From a checkpoint of a small transformer trained on Wikipedia: rotary positions.
MLP neurons of a small language model. Each row is named by its layer, matrix (gate and up: input weights) and neuron, and shows model dimensions 0-255. Each number is 500 + 50 x the weight over its row's rms, rounded and kept within 0 to 999. Numbers have three digits each. A neuron's up and down rows have the sign that makes its largest values positive.
After each neuron's rows, "fires on" lists the tokens most often at its 100 highest values on Wikipedia text that the model never trained on. A number after a token or word is its count.

L4.gate397:507480420409473435516484429475483497488477461578559507590498541514435495481482566419561397579452538574526516529511540499492485521521510439458491477525538568500479454509465524509475386500404538574542519467570468510486481532530484539525536452418511521564431551646574541466536651504455525438441484659521471558450523543468484424364434497545410475518483487523514534474513564573530518446494581409536463440520584526413493562567438564476543531501511495500560460557549571512515488553596450448533402493517443456412511558463489514484483489574499483527528617552518524500473520512451526549450485447512553488558479460503503522477557587560531465531550464524550463463480429424501499467420520505489480492441469463505514396562462472471479521525507481591473462372452562457597549522488622
L4.up397:455522481519425523488393434523451466503492435542622468500506540567529570546482544445576621558593440519454511506499514516548504523559470417467513444561616475486548416511527496532466497512402495530450547491548468557455481497481527457544471406451554469509484531498481479494511553473417504510472475524500501500472604546487483453445536413516547443475523487473539490469465593537510570467469467551499517498571510597386482513476488515491450457423483438486588500515590494445458501624573480413507382518457494456372482530477500440495573506513434514407508551520460542517556530496460445496488441506543546443479398500436537474489557574563545450536527488543391516592443375479574587556511628547539495428445539434536520513470459511530440457535570497509490550459450619447584503517469564
fires on: "TV" 10, " live" 10, "+" 10, " TV" 9, " television" 7, " Live" 6

L3.gate545:511554516546476480510574491470457496528507467533580434496590539463486420406531476449504444477441507478539510516532514504452460544415352509479481551572463541433458483453542470442474514431519485504527434530525482543526550511460479504447502362505574456486469486452545507492543541508547462469419403573482461537472511492564500562483489514487488520486338485511496461459456548487441527458452494504470464454474446583416510477455446469641463558491517478492471532558456471470447528470545526551650468582442431552459528395456552466477544440506568474510504539534495468524515526470509553527618566467457463504488470549534488555558497569576479495508560488528574396377504512524453414428500413502548475507459609575522489476475512519382580364496469507488416548524487547487589611505399549
L3.up545:453556465526468490612416483521519530562576514392449364542561603557574522571582516465441508461483540453554448468532540494593460438482415540447604509535565466498487455505462481512452468417456511486505533418438489451467418426453537566490519519525464483561404488423478576569433491507541445473528518473448504517493553474498631353473496485463394450504529454448511537484446478613479481434455442454528542553483489550446497546434498532545458638479566456543471413517516463509537555552442548564381530464526465453397445513516516371529582512538442550510434539564463508467515471552567485479515419506467449508473572458506521481552524547455544533487504493491477486558547409448451433412460458502508522479476451494468511434590496482419496460477569467485477487546499489531499532496473558
fires on: "j" 18, "je" 17, " V" 16, " TV" 9, "TV" 8, " Santa" 5

L2.gate660:577437521505488543514469479568409543494534493537536493533518483406487453512517499456605442543528593420494618374530505555588420534455460466532440454516553529489487546515508466465601390482514435530464454537557481454579482492496495522540511396414558502421517459560487571515535491475513476491521443529455470432534524480539520500556494532473418511466572451438567503496482429493535417455510528614557493479498575501523450396477543486477494501588571433420537594498540525549622566528523470506587448505530465561436521549473451453509464451566527447530627530502436529507478509470571393472468546487500507551542432545493518585582517549476639513552520553472446486517526520505563442459441494547519445531546598526452430545491501464530475546447495488509445441513569452480578564471406383
L2.up660:579499550508528501453536566456494510470485615498413542476545444489550538515476522544522381509446504484563436473529409448508555487547550506530459471397482500357444471550393514471527588572471462464506445533533446445472480565480464524415499603497502501534518499552480432520525614599523510572604563503435489523529451478503540503480489436578485475531472526571568468533573537504523544519516582630444469491431469511536522587460526484490488501504499506489492553388477392436480426486517449523492573561462435492543507370493464495513503550439465474492561562498522531393488480536533550500509355600407432520498476620537451520461593508598464585542512511458507485549539482548544411515494429518552466507476528422522519539531473420529544413419461481450537506505529527504454510579473516
fires on: " =" 43, "==" 25, "====" 12, " ==" 10, "===" 8

L4.gate108:540483530529504516497662489473460562428489527535447523521459499389598458562441495468586554517535436429520452486542465467491498528469421483565538476544438468560438433532450499532501589532448510505429533545454459440555490546505557476456533589394537604387540538481407475539465432487609418597510523604522438503526475586524524514473558549458500506561463550512506485466469586501513452558492594533555601416474520523534534436502518474435506574498503484534434486513484535442413514499534428441441490542437509569468471532547527488495508543521546484446412609460409557541503533429521507566427541568440480490489448533497444549501530562570504589493445510485548468405602482516626512470508589493513515469435495506519548469503468478559486545519430532484500517432548556651532520505520512
L4.up108:473523463503453462552468555570450489442579498503519546503488637474529517498573501502425520549531515408501435491541511523442487412511387547499627459493528451526503422539536509547527517540518499413424436540464450601451504461502538486500540599471559484523473483500498499512550465523465549481371546458494515524468507535424494493468483439582501507556507514488476404578470540485494506494471556478468485523530600428495364422609569564516502565450610528438564361513501556509560320475534537574478507441510480474629476528627455491406523559483449532440488456516447545469526463532508530548548527477442504489518624421552514557547506528444497506503527481527548529475543545504538549543479507500473460481442469569560499553474537481429427543560547562447415531468450535431449549547498503
fires on: "-" 71, " and" 13, "=" 6

L4.gate636:502415499460507515536432562474485471517513556526503492440511553488567518474672585467493541514496590544508423497458519636526478457418564452476529434513467547511501514452381527447469504609525467544490609473580555546456530521460560458466516536514482445469501441494459451542493427484491556454478470511536447575536479521501558551543481465474551561396522606477481590497471517456512389522638554531502509491450544494479513521500551603515420417493468511498523598570485483465530448424523549512476493543524563514582550512437459492502603383388531428535528479509519576437477565504481453492488415448477558493558559476415525556562510527543495511524498474487522477531541503440470499468446677505418426468456481504422490480565508434516564510474486429606466509499531520574488583470480472
L4.up636:473439563465508527663505560444417457538556507546498504484554505488554466533535470552461509462496459543505472444523479535530509450491535549470449578535564420522477461528501530492436489463520493450541545456433425461558479407554562525529477375455415456480467487399434527510502495523514527470368508403499493467521481513504530475525500535556570562496532488475566453440464551493514496529511499523611459449591654544535518553543519607463433447557503586503454570586599452389476489486494516546544485529527399513469461531486418473465483512549549619552398414460545478436544429476502420415480560464481508593582564441431469542506489460508533499448513436548503485549517554519543607508560584472463443499491430536541586420493482533443524515536586522527455569513492554515482492565571476
fires on: "7" 13, " score" 10, "mi" 8, "8" 8, ".\"" 7, "\"." 6

L3.gate700:472401463437414463499529537530423638380514528418538517582524503427511423522507575521476465510456497514548543511487434572457549464459406490419508399514470553489470510485594534519413592498488501507550461526532598527532508553498528500586402530545509511499615515527525407528516517501512500484604511507486516501489485528551484576477453498485570521466399522618556530471533538531482406470551541522517487516439481427594505458525494404552510503433553461474529585420507403386559434538540535491570475492510589532473515372447489411508506560489543470529526526585517459522525465559517503456481559525426507485541496462491465422542456590478491474464464507494537560573549419482422449506514514437397496505488462572386465489488464462578513560529496467483598368510503496426506525505520483
L3.up700:484418490423512478434566489531446487558434535569504478618447520514551506403407563582552429524592421472501513421505464458434551423486517441429515531445464498470412498448500392514442489508526562534619484569500491450489499530499530515474454561458481639502479528553577438529424539473593493480532497519512501442555509596460453404462561543396552538505451526492426526495570410497464420577537466475511500409460448447545501484533529487499513531437486510474493470410508508550472492502462486437514528484470567532554496486572417588530509556584464487511371516468499388435553509509543472432521463369508551500441430477533513472442493499506502481500516415539423502458479534538579535479462489466419560462450372468429547455430505542426558503511499492589504519540504527578552518529500579
fires on: " re" 44, " co" 15, " bi" 5, " de" 5, " inter" 4

L2.gate687:490590491500474518575534488541512424412492569543528551529512478537420432558461483558497463539507487403415466530416535411525553496423513501446448440536505550593544519507490504494507554403522559456475419432574444587548491443490558502470457484535553407484491522531458482462479466498466454463540464486519453579441522490514462383462560529513457525462435511557467566555501414521485467530557437429495471540556575542448556467570382451584532497440602573441456545459474524424547485512597489510565475508546573458476473493449507526440496503510566489559439547490529572467467533460457506405440523532529541431430542457504546487560429528496375589447497500532453495529476549533490496484664646531563434438433555502580464516449515538572546479484501484514571569435500567433534532482536449
L2.up687:508508470513482510426541437448619465535539475523440496601509512558444482517492536503563488572580523465454527391482523530492505492576653485490562548508470490573500483505592569518494476458564462523455517503463477502525454437538560478456492387446528570494489566508507528446580450464512539490532443513466534466512532513506457457549518479443484459531514460460415400501512533509477513447486489455583545513398592464496472449488480517543432435562499552455546541464432520570524459476469437543527504537440570517564396537509464488509466452572457421518606535513540522520543429491455422451555460409576542488438576322548455434456559493356455462461480487481462459508574503573480485512601554528522417494505505407461539421444421450448574452508552462594486512514468405565555439506518565
fires on: "\n" 60, " home" 8, " family" 6, "km" 5, " area" 5

L4.gate344:554413503444543556475438556553433476409416516518504470531525439563495562488457499553459478522544482501426516465455511469445490514550579494461479560497408478482497577497534434525476490524467432538542492500623571471588498583491443456458607492502593589354419427498515452478455492522474501441457525535469461425483454486559564513536541484488501463446455508581544505514545447480542489548632502553492385426551453469506468491526441513551485532426425597474494459532445546543533508513460429491498401470510534468548483396519489499524481471467453520479504494485422452450561382489541508581534406529502575445446543477450465483580495482516541457623535495410470506497516463513503525488529488434459580530418462499462464404411506396510466567360524412521571517471491496486409561423477486
L4.up344:455577517470480482532486541467472510432602531477493487524488442425492338523567503556498438505434505450531393504466493550473508528491477550431495553496557489480495398561497493497440505467551523572538509503499569584567458599475436523468486494575502571462478469510519528568548443554563485470480570477491524564514448534463484486374541489491521440572493401532619552483481514499440456497522513520496585508512398571488543522546511421555549486390567411470561530524409563451481623548505501493503525516584411470500597458521525434480541574363555446540581532505563428492483452493433518459484547503520457539435406471437444443540418517546552490439508481489499389542537511504487527540452509491511527560459562454472542445467492576534574447539549462550598531448624536479473528501497411
fires on: " co" 33, " pre" 24, " re" 17, " multi" 6

L3.gate343:488432489475425446577524451430499558550455576516420614532600443493497545480423573592497341543448551387468534516490411531428536578459405479555402565536518589502457526485431514529488501424553468472486587522537572450492457471472484572432442492582524563448434477499531578503496541489590518487475494529454413493492532462477522424512504480547425492570478433534524506514524526413420493428480440536494474545405450442506465557516597460556494432537529458520499506433538486434598490506555490558497461461495468485625404500427525559437480421511493463602434554540562500463442484457531565490493555528454485520435586506502504567543580461541521472471594554522461410464509551519560434552567504522466531541472522464504483487507453541556481446453441469524538489436527447442546543479467486
L3.up343:524536485497447518521475533440519512521484544396433493592441369515568461544437504545492427517528563535511475410509502549504567593392584486503480460451522415555469491490583508461539418504492461513545521416536524501449521448463474411488513564587440522456463484525553542477436398509464508548568475479509529503489508566543508486481597591533491499467493505559523485513513490533527486482499521589571526476515577649552451465495473522534417429519528551490488569516573438491524434408482354531480512419472504482483406420416488632513453402462482544509486522483456546509525500599532493493465491481566477538482393502486481469442530567447462500485544484480563388558552521554571475534570452538460467470471532507473507549432589522381507602521421482434561482402501447489457450437533571
fires on: "\n" 41, "ed" 8, " were" 8, " are" 7, " office" 4

L4.gate512:504494608480516487527558511426570479537449528502554506485597397416488592483499556494415518507541544479656496419396584590524477569468445395472486564532443552509489530560463425542589470470516517449557426650591498475530543511498540536466421533545457508470446494513466503493497465456529533465564500450531470461469448355495494424464504455436482580626447469484546444535454520583515450436470452598510501528511520499518546531409555472610509444453488479528463521497507525539571558530482465415440448546560525455510493359560509436451477500564500482509492541591424519452509511474477462444463503453463560553431443444556480483506493489577619542446486499503478511501519475527534548498498509434446587431478408495496528435504464440526465465510467485526625484501489545527546531470496461
L4.up512:498458583462579557444459482520434482532541462457586526498530528527497501423540477486570516576524534467618587550539401535512429438480540587530468459577528475465447508479479578489527427527531475505567542504532415455469547497519476560500484401561509447579485523490525477479453468484586467516505408518481438558512478587487530603553438470505459545516570498416588439519378544597589505493560453622509561537554474554522434519521479586524513485528668531587457496489449571531508493518531556530415501485554493544587501516496492547494531535613488575525456524468466394504448466517496426504459501540476519453509448526563508512445579438503453489552532477493449552537511560536539468480478564470378521495513600449472469512412546499416550503456486528509390546587529483620510513485439521
fires on: " Total" 19, " /" 18, "5" 10, "3" 9, "6" 8, "2" 7

L3.gate658:504536451437494500619523428508560509524512487480470499451575410517501492473441548547587478472503508568506525562503470588503504536481446582464508499534495507475436502566538554552505574512466589504481437566428436467536489631470535483472491580506535509405506497463483454492432578484549517621473518592455422496443493526443457511526482478505445572588476504450486393502468536546452543533537460460547567511526558476444570579447520499512588602431478577480476589502506598503525377479570493470493464523453565562463432419483492537479461563526530513528415507495412437547525599487531521500547544530372492507425578453506537506521471500442469406448466547473440471488422495430508551389522460490398450411563465499485441490423442491537405492554445533559438481384456536508472563513469539
L3.up658:534531482483471534455391451587426431567491525493554552483478517545513576485440575529410531537596434529533498496482540528501434502561502555492646478472537413610604506518576488509493504556522415581471363446458399500522496548538528567556433554529442516500454473545493460493491474483493491602552389535480512454507503555477536515547513527364444490558531500489552451504493490616463464538485447493472527450540452527437513551505469525409497574538449485413513364499572529540500411545483477534445512499504473514573479502542508475570544604462487537529399542513524492508522531532533509578565580501457460465452547456516507453572387459452515530501461536498533468523418437480595565433417412484405502474523531503508513544419522540515478494457511544585428530461443549541435519532585527
fires on: "A" 19, " through" 11, " State" 9, "-" 9, "R" 9, "—" 6

L2.gate161:528476547474483470478567477517461484540462544475605488501560493534466546486641467529499588552556527567598509564484500568458453562410476516543542490512465552458499535513529437431608487486553525491463465617599570576455495365532568532451555523522534530532581555575513514439529468420483477470475489491568423591474518366468517536473472532586489509470495548507515431489523546547495511511437505443455498479512561464452467467467479351553464460465521390586473497467457465478573468500540532395427485365575485507514520425511462543478470525403515468477471523517451591449517543528481529403502478495522515464451469597560451449530471458439599449460495525591458493497515491516523557443594530500553540559515434519473600494573454493527563518519491568431498496442529518489489600427435545
L2.up161:524605547462497494593524495564511517482510536528542514552472470525491511537445510556499460508544496540563395485431540503474567494538584504535535568600533525592515533494489358489493534359542640533559469516439562512513487413482542422480616436521474602439522524491504571543545534507535501521527442439513475588491507456543487562537460531537476530523435510465492382545599382560508563430476446512564508558531551414570397537537394557440533459510448396538526522456440548385583517489527555500481481543433582459495539486498507465461530541477455474437511595452467584485471463528481507486532484542549557508515460583478475408503478575576446496478438506556565508439508582490494492483429429531521423597472503489525510511529448499470527456548508546503481486600525405516506547431506521
fires on: "8" 15, "1" 14, "2" 13, "4" 12, "6" 11

L4.gate347:402488510433505472479528494488548481521546593501483475461494504437497519529578475423431518543426529480572544426509523545496506498458471583398463412502490414459507438479362486506502663489460481434476452418512390413425539514504566566520493580460592415513525465565493553472516506480476465484492457398448456477543515492503552557436445455523447501515538454517497483521414515495501489592458442454489512563456474507397591448466427491611479469530532493534396496515520430503487475471582495581381556560434533498441508416513464513523602514511446508435501530516419570454433520523465484512443473538502521616482591474513480446481505535532530498478497535444540402473507491432481620461508562485396420445458432549438489471549502487584512499470463491462502569571496547528402464551506556
L4.up347:592511533496422613443459563549561601525541496579527489487535499475509570589615508471439508495474525539542560439561485530535492468470560467539480482534413498388483406507460506440485507567523492492470462467507504453424552474509525403504489522506489483418487467440525573457491469505517540439437477469487465430460537495445533532499536484548516564511533498530564508456548601443461451663547460438471553494443491599492492443504500453524415466571530511546559547533495334498490545446510495527485586439586388454453477550503509479397500467453520459459456460579481439508541514529522409496485499483600485572499563480535468548555569524494627464638540497507487426514500521531501549452571597421448495449553585515573559479494514521508553444542420487472478567475478526609480577505515544
fires on: "9" 19, "8" 12, "7" 11, " =" 10, ":" 9, "6" 4

L3.gate65:499395517496465536515515467518494531565572549462545489553464372413521497357479495493537462463530477436507474500429517577446522542389430477471473464437518521437485485542487507510521514556549477493543433560538448458486494562433502500488469485458443581404431527488572520561453548485516525406558480470433487547586440498457537426551559468496476547567407543508532502476481463532508475545655501468452522536555553467586435603564477524602481543511544483500486438528525415510478561467538576471608502564479474461554569436467435549458420519498478478585464455496453491477518447459483376428538408505520474449504545484436496541496513483510490667425515461469477543434575504490557542494527526454517497453549428504447486462465443543587559423456476551484601413437510555431441454502544552
L3.up65:500453520450483495493508491440514461496435521553478540507572483551508503506404552506513479533470373480540522571526525534519544428416480427454464489419450519491570565506517451519399533595431464501582499470528517587521543546442549608562547412420499568532462495489480468547529427527490455492546391452507553546528455459512480555510450462527561540433468523473348599518485404467514426602562548522542473419527568511562431452447501489478500476440478413420574481475520509431540518494534493483558541601455556454485445496473526503487525555521533480493511538499500596455543372580459487446543428510465549470471551609473510504493589566487506514435529497489514510495498496459594539548400409426564554455416563435396505469529534493508573475557465432499553470592499545511455391559527519
fires on: " co" 22, " me" 17, "me" 14, "s" 9, " re" 8, " he" 7

L2.gate332:499516442469465499520507473525506604405532507541520482466483529504563504464464465497370515539438485562424510547457524506442518546482469509494469524488382482478365486453552483456471498501586525446441538437427468606524530504500545669506514472442470518441521522483481438462543443504454527578483479459501455438468432526526435510525563479541510572578429464550421516448543431452505498520511367451533524448471520565493570445517461482578462576604588560559468502561496457577457533437501526489467436611503584516561569455472468527461493590571613589512479446506452484400444521509495514412459422542571456457523500445493536543576530449492538470418544465445438546530519493439434568536470351484536523507486412544534542559564476519518476408537479538550519488522482483508484515572504575
L2.up332:466472552494499369436547551469488408629528490555477519592489499430544514487519522442517513569544521555534597469556501591490563545419444489470430387490519427516473511525444450530493537571550506497528583425547518414469535466562465401553380418379522483588548424559562529450544511509520466455588548487457496472501549494465509537464487543462545529486590463485578452522412551486496434522574483478528551465448505556449575567488508529561510442453399414522550439481464371479421490487514469495487534548434417467459468509494518488532538545518474442461436472475572492491556538439554445462477438510447473587427557400518517469442532478528548558559441490491408477461487535461531552516448484494516382496507504491427419556463437484361489493439505469489513550505555534481446532537519544
fires on: "9" 27, "8" 20, " time" 14, "1" 8

L3.gate229:485451478519527503499472504489428517474460548551547456523532572513511557527574495453483471520533454518475501383507486481406584520491515477482572499436456502529467434454581437555469549495439525506470436595561520400449524535531589402469412581501483527496449522612534567584499483512502477473573461543459495470548460543532501470500446507506453581506493627419531453536520497441565495547575524513547447534456485440536545393504464372508504507480535456398580398460478376422554534468500405541419558493516549585561502420457575422466475458454547450525535542477560505496534488516511442543480537488464586491473478428405513449604410504486605450477490545497545500523529547454550508480506590467461516475508402402398473531483472470465402520499392404513530528505574521490560476508524539
L3.up229:472522552530501515490535528488404490493553618400562530634541502448505498384577522548480549683436427488514483429474571423457448554481490466522559509526462535506537440545506500535400514536506540419581582445456478445587464504522473460461428460456561567537514523585520557492480454530513495472555480531452499378545547543503482502404586552511462521503488503502502547456485533506550506492474379484465431450426498511494504521511601519611533481510561543489583467384519479429516464455469454476458520462449595594445593453471554506504586561445480497509451469444498444437489485441499554447454484445459518528564526550474486527482566467475500484586505538463381485612537487473468507522579518490471490513470445450465463492506483414530462511528448406449506522463424534519444538467615558
fires on: " post" 19, " de" 8, " inter" 7, " time" 7, " bi" 6, " di" 5

L4.gate271:523535498496472538460501485541418551508550437557490477529492496467505471468462503456538491481405413505407557416540475543577540509536477471495464424524507545505492492411488535516512562614494458557544457448538411442520502547537491472535500508462554518396518484482585522530523452477545553588497487394441527450491444575467535425502376429460525515532517312424564555506533473534487456459553434516524509503471524504546449464573561573476500513568466525533509415517484552513518539532543411585492477525474463611480441562593435555494550378600464423465566434472538503456460460523473423448481519476507515612454606489362488581489517522469531438521502549503504545539486515575470585471442461497430457506460471464600523413511459456446581559502550514585490457460492508496568477550485409
L4.up271:450447463479565488510557531475583551491477507572453491449518511491465468445459559489463453611493500505500500538545553478536488532591571502505464545508529507474448480580495501506484479592431576536569451467506426479556519551520640447458441408487462605411529498545611524506511576503478439501451493511595497497513542555506488410452554461543492432445478439545449454467536511574508544573468532394566477472505512521518570534564407508488565542494488507432432556467485522576462494493559468569533461471376474594440554482523643426479576453478481506504507467430598597486502481619515489485548592478523439474469485540532518513562484459424332585399566545545463507471483502499548552502578446536471574513417477612571531506473498541500529494569475512469518489545455555572497469518508511
fires on: "==" 45, " of" 13, " =" 11, " as" 5

L4.gate530:501423445434469494427557458578478571528489462509449581594491533527546499501543495413551522514447448496553575508534493530518462482443473531455491441534432409448505438514488524493545517517464527463445475475511499440498519469500535603478505569538489482514466501569494535436486478518482535520502421556386476446468540589480473535462440516529500520447509420477557498491537484402497448613452569509482620423509437405526499475558532530456432559518629464447549524471475442445449452449595456612525524564499501513470435523521519531546519341532435510479394481497480460540453442468527473525527498473542553455471529539497454525455521562489531576500465547535417486544571476488593500538491600529366397415594446448471418624494442484465454487491429422433438559454480447514514448557555573
L4.up530:503421505506497463438534463630432418495482476494538515514493577508544440501609539475562504534533554489452605494563507448544553513568493522493466464509437462552570456441434566512482555433455487569455467438517465488474509455540496606488595610459530523494619479544525482532452430545545525496550442483459517560500526553465540532467493539538411475467602430569464506461508643427537541514510484541480550504545542515462554483530457516409466539479530452467562491562522411399435540479510527645535447529494475453506463515530499476553515434528383639408464406399469550571507396477486428524495489601502536486541557477528474467534484504511511519497490525419480528537499383510504510552475598528424373553490479464560491556556484549445481463572458545445460471455509541514491477552514447
fires on: "==" 17, "8" 10, " number" 8, " out" 8, "7" 7, "1" 6

L4.gate127:429504469433385402477505483558482498412415546553631462411474519429486566521544523469554478494462499524504554501498564474441518393448495542487474455512475481539384483487463481493512475463604491469499505538467459484473513470492465438551540593460492547523450509429453443437477512468562501547491455484525475508530558520575546584536566468505488485498484454594473541570464557466549462511545562544515480463504493481467602425473511522471428541486553532472492619584439518524517437551525544427489425542532486448588516493515472489534494625458491490545472519444529497489514491442490536515484514488456494483536544451535540530467582663525536527396558459515497561546397488426616527460439570516620328498458520484472542453564485517579471523483559591547525563460520385545421521414469524
L4.up127:499468559457544461544413532532467461493422558405509498516425571551577517528465469522530446460458495485512526486534500630521497483522468512505591483461485480505457532516550501528446420561596477466509553511548450569465476519560559606555539451491420517457559459533480443482457420499492543462499551537531511553512476498467493529516553593465445441484444559489567446469568499466546578550506495452490508539556512461535575397420425590400458518428511512456569532471518445482466444535472557434614552469539470495526557524435407558526557560507562521559511510477550545586490519487520456604564466402422433605546556424553495491457395574542527566503544469479472603513434476505542569565543464522533393532498388474342535531473520456484484527560580547476475540430480484495503568444534443
fires on: "6" 34, "7" 25, "—" 11, "8" 10, "9" 10, "4" 5

L4.gate393:585448536462498572397508526446427489503482483558508483487484541464510540558583440478535442527522513520481507562518495579560484449483539506563447495508533456545370582482490396482493482556526590532519511571594476405480520520516583538579490472511491503432585450367471515512523517512463553463488498511437418490478573509567630483530423440444473424545452577546562583488443542517522454516517498557559493459501578507474509456441462483484464560518514523503482564508460467586510446516484534477426392455497431521550450508427464573502407507546474490500449527407553512478518433497483468522523448465509509556607586447508526580467556522478635571580530517488492537482479526424463527465396546551530514428500503451421577479478475479521411498417416544586560427475500443536533611575538408
L4.up393:468470503530470520581503504434450401418437557541610549534412495536381498528536450557526500510463502537499461625509524437564466445535507580552466535490556436493480493439481479520455527456359548465509537484407495434533467561504506422613503559476458438537556468516545477435551489526536497475502478475542499511500548452465495526466626581595531531431483513547466510565420451538436545509389420475441520467445620571552616473421453467485450421382455460448537600487525466486557502556477488494438511454485409450502487566493483468485480582432480432506506561474447500536481459572442423538514539437520497452542476566507505506348503533483489503525496491538495580481554570519539498513447565550423499401544453460509595504509514538513484540516492530475467439595516492567492558452507442
fires on: "4" 32, "6" 26, " ==" 21, "5" 4, "N" 4

L3.gate108:496556601559480529497526538521474624397502550503515485482469543465518456497417507543486470575530459563510472495497447418480497479543530454500451592509532539539460420506560357465556481542451527378626467447535511513377459503551540504528501509501564496348472502422456574455573524475553545479475433550568515480556504508482541499458571534478577494478440428472471536515559536481544539406468475519454367536415485391468515523431454515521521442446558449516474570526523477491446479495515516493490445505653531565413494476469418540520461519459488575498528553478528557503457402511540469484480508470594546523515505566465497549478538583529578524487476479524519369441462478436400488497462502470453547558449441425497427504518464585574542465511440592586547486548484507439455461548506505
L3.up108:494578553506549551426500552572507581470520428465552530590572519489526466570454525558477522543546397576448444444546561367588504454473482470433528558485505461555516421414461431528499459542449541463507451531498484543488503433534567481447513484537515465481499527452458510553609457499596487411530516430529531505503496489491514603495452543399497443539511484551479481592629482534550541578513421549505539432480478502551414523436355553432509515432566532553434475636503454489493496471480533519543558460476537523507443462491466437494426505419504510508476583457495512492466470544470448504482526472623570472462476591456459544546546531562475602466441454515496412453515465549457492444506461403457568525428450460439539497539460584528531485462413572518550497406455520437488496557556460
fires on: " co" 43, " Co" 25, " economic" 5, "Co" 4, " Santa" 4

L4.gate351:460468541536507524475507502489468449430443423451543490570469384489580410558593623430557439537503544452496537456361495479453498520496455557447441558528515507519454479491519488518545452491421432461590553526578563482495590509497413477485446567502551590440490472522554454499539509486474521512586443516503482552470545582465494478420527521458559486517444529588480498510554501510516442519577536453521410510505460524537545492479394494551519559539499509498668545444478495369481534502528483496534460502495576388539571427544519564455519365523441473496554475446545500496513428523500390541461533511477582493488499535491491412555473631521544463574412522529533396558489428490476465591472532533464556503487502425395491468470459502530536491497408519552596468486580555520503478507478521
L4.up351:466455426523563515431565535514510456535564414460499412558539562516499459539571527505515477515514411477504550446536524448513504531407511523425592477444471486444530475484526467527510529536494419463560471530555528510589531537492482513514459490456473469464505479491441499520546421502560455455480458519477523486548444472450557580528540482511617513472497530542580484525590505528452476634552459467444561368475531442445482422569537469515525388311559459466526460535507487480511445464528515470549502437485474534537423385536441542499532507445444448467558477486401359441509511526637492544497528484455535503424460474448457401505522522454602454474574413487512523407438554465512530490570522416449586452514501472488571467490459511425475565458524538557454530407456550529478522509508383
fires on: " co" 33, " pre" 23, " Co" 13, " Con" 10, " inter" 8

L4.gate152:399509402445473434523496492459497487594450565425519505423447487434451475472599452498541491459456552562494533493453431553524444482449460563477477485546406455467568515490490465446541528541550487447409463503570445481462548451485503551572486586506466515478420498514514474549561559519474469488537371552520444559519423482536515479414428465500503544553492451439545602617449434533546375506595544533473420426587459539418626548480486409490489460440532522546528421445492555530528538573555484549408486514529452470517521522527454407511546463447436494466410446590552548487515563490488511450549428592521557498453624533453544641523545498504527519505424519544439505498507502458499528503547563447521496517555446478490486475489534463464538483491501484524453526486587494554403521509566596
L4.up152:496515455569518511474481470446486507444514527566536391473576503487437437524454574593492475547475473543544514525577517545590455609500488479538469455490538488576519502505494513538464466539467515490568615557546512474457494487544450541613392463577432532438361499380587577460518564549428530507438425527516415541515558430473606534490392493422504492608546559501576434480514526534465526499535519486454566501525482496458532578495442565578564460520471482519526642459471580495472580469489434535580580550487490546444559524465508411580483490502478466558484495393522471480520508584543595553553514594504439539487523491489490487587499510523517498476469503588528538439501498529405570498497500602480530591462538529480384512431471507548551543501479478503529530465491481607496482463541500
fires on: "9" 44, " $" 38, "8" 9

L2.gate497:491540484513409480540458512562525541541397546550493496582569517584488481456456529512528443536525527399464452494424506424562526584408496509525487584511526473476563512534508483501455603518505509505646489412501529449514563419482595508419579403517447513395496525461468553547469499487427455428461415590458511511487533493525524574467499505478541482544444417467484550529444425425470487534568436521495516492497612528442437491503463493483422451562504489385438376475485365388510505522539495499503468444514567491600494475447469540519489468546414491500542570503523458478414488482537467514489505543487574530482469434485498551546535405500510401496481546553477458548474553422455471492561530527581526541495483545386484478421492540447402463533507450586519528507446581553449493385457504
L2.up497:511513554524507507419548483444518448506470515582396486494493474459545456451489473518575466534477577528446466518515525512545494566411467487475520467465554443596402515544591544430479493480609519480519544535568510505461487501462536486496544403604482573450576493492605496504516607452442433441456517533503472455563552492484538478462617449499577479564495519595441374440478551456535452586466508574558528389495479517540586427478431466577564467494466505517533520500573456461484460464534544560477404535401452449404450511478526468403515423410520492519526547491506496495541461428550459540550534498467483462485585542465521515491517492505384550506491535492446437395361482537523478510520456517469377513575565472469499502519444576551534477541512475414562467434473477545503482516611425
fires on: "\n" 94

L2.gate128:528534419532478421467538411490513483463449556473399476579479498488404460554478548594559403552542515499461484481396506563515546539477355518477489499515516492474506506537440387434495487364539537506559473445549588479513501413459449465519426456561422511454562451508426469436545452482542496572504362582445478542462629503523513466435526536475494477502470544434461470498445539493506488508562529502520489532484581452539556478517531502485509466496529558443592520507456448405485583455513497502445472441486547498585399511442477493484517416523377496504521535470532600535517501427398505614495577532534509378459485536476503508467535382475545493466454534477466492463434586519447481519521573585506465427438547464457512496534426529481489440474510497529427449493546523510492412554402531
L2.up128:531495498515530479507520526542511500488419463557445448496448488554490489421527458462478481556528451512467408469405518503394532498482516542472593447490545517491504517560617473431542536515515476523386471506581474589436472452496605527409457476512466548515567519529609475484533447494494463475521480506489531468492581531543555521442492504498472542505402549568502326483504405528519572631478466588529504482464598439398512379543505488595431450488432455455471457493468469430604443497487525616619557487474573475494470543435531527444463481392524491506527511523527566449509514406512640476462535439522485468507461449574508481538452506467393487515441479495483492470388519489526567477563453467443501490554476537398507481450503532512566544519531562462497493498506474450525501535407595
fires on: "\n" 95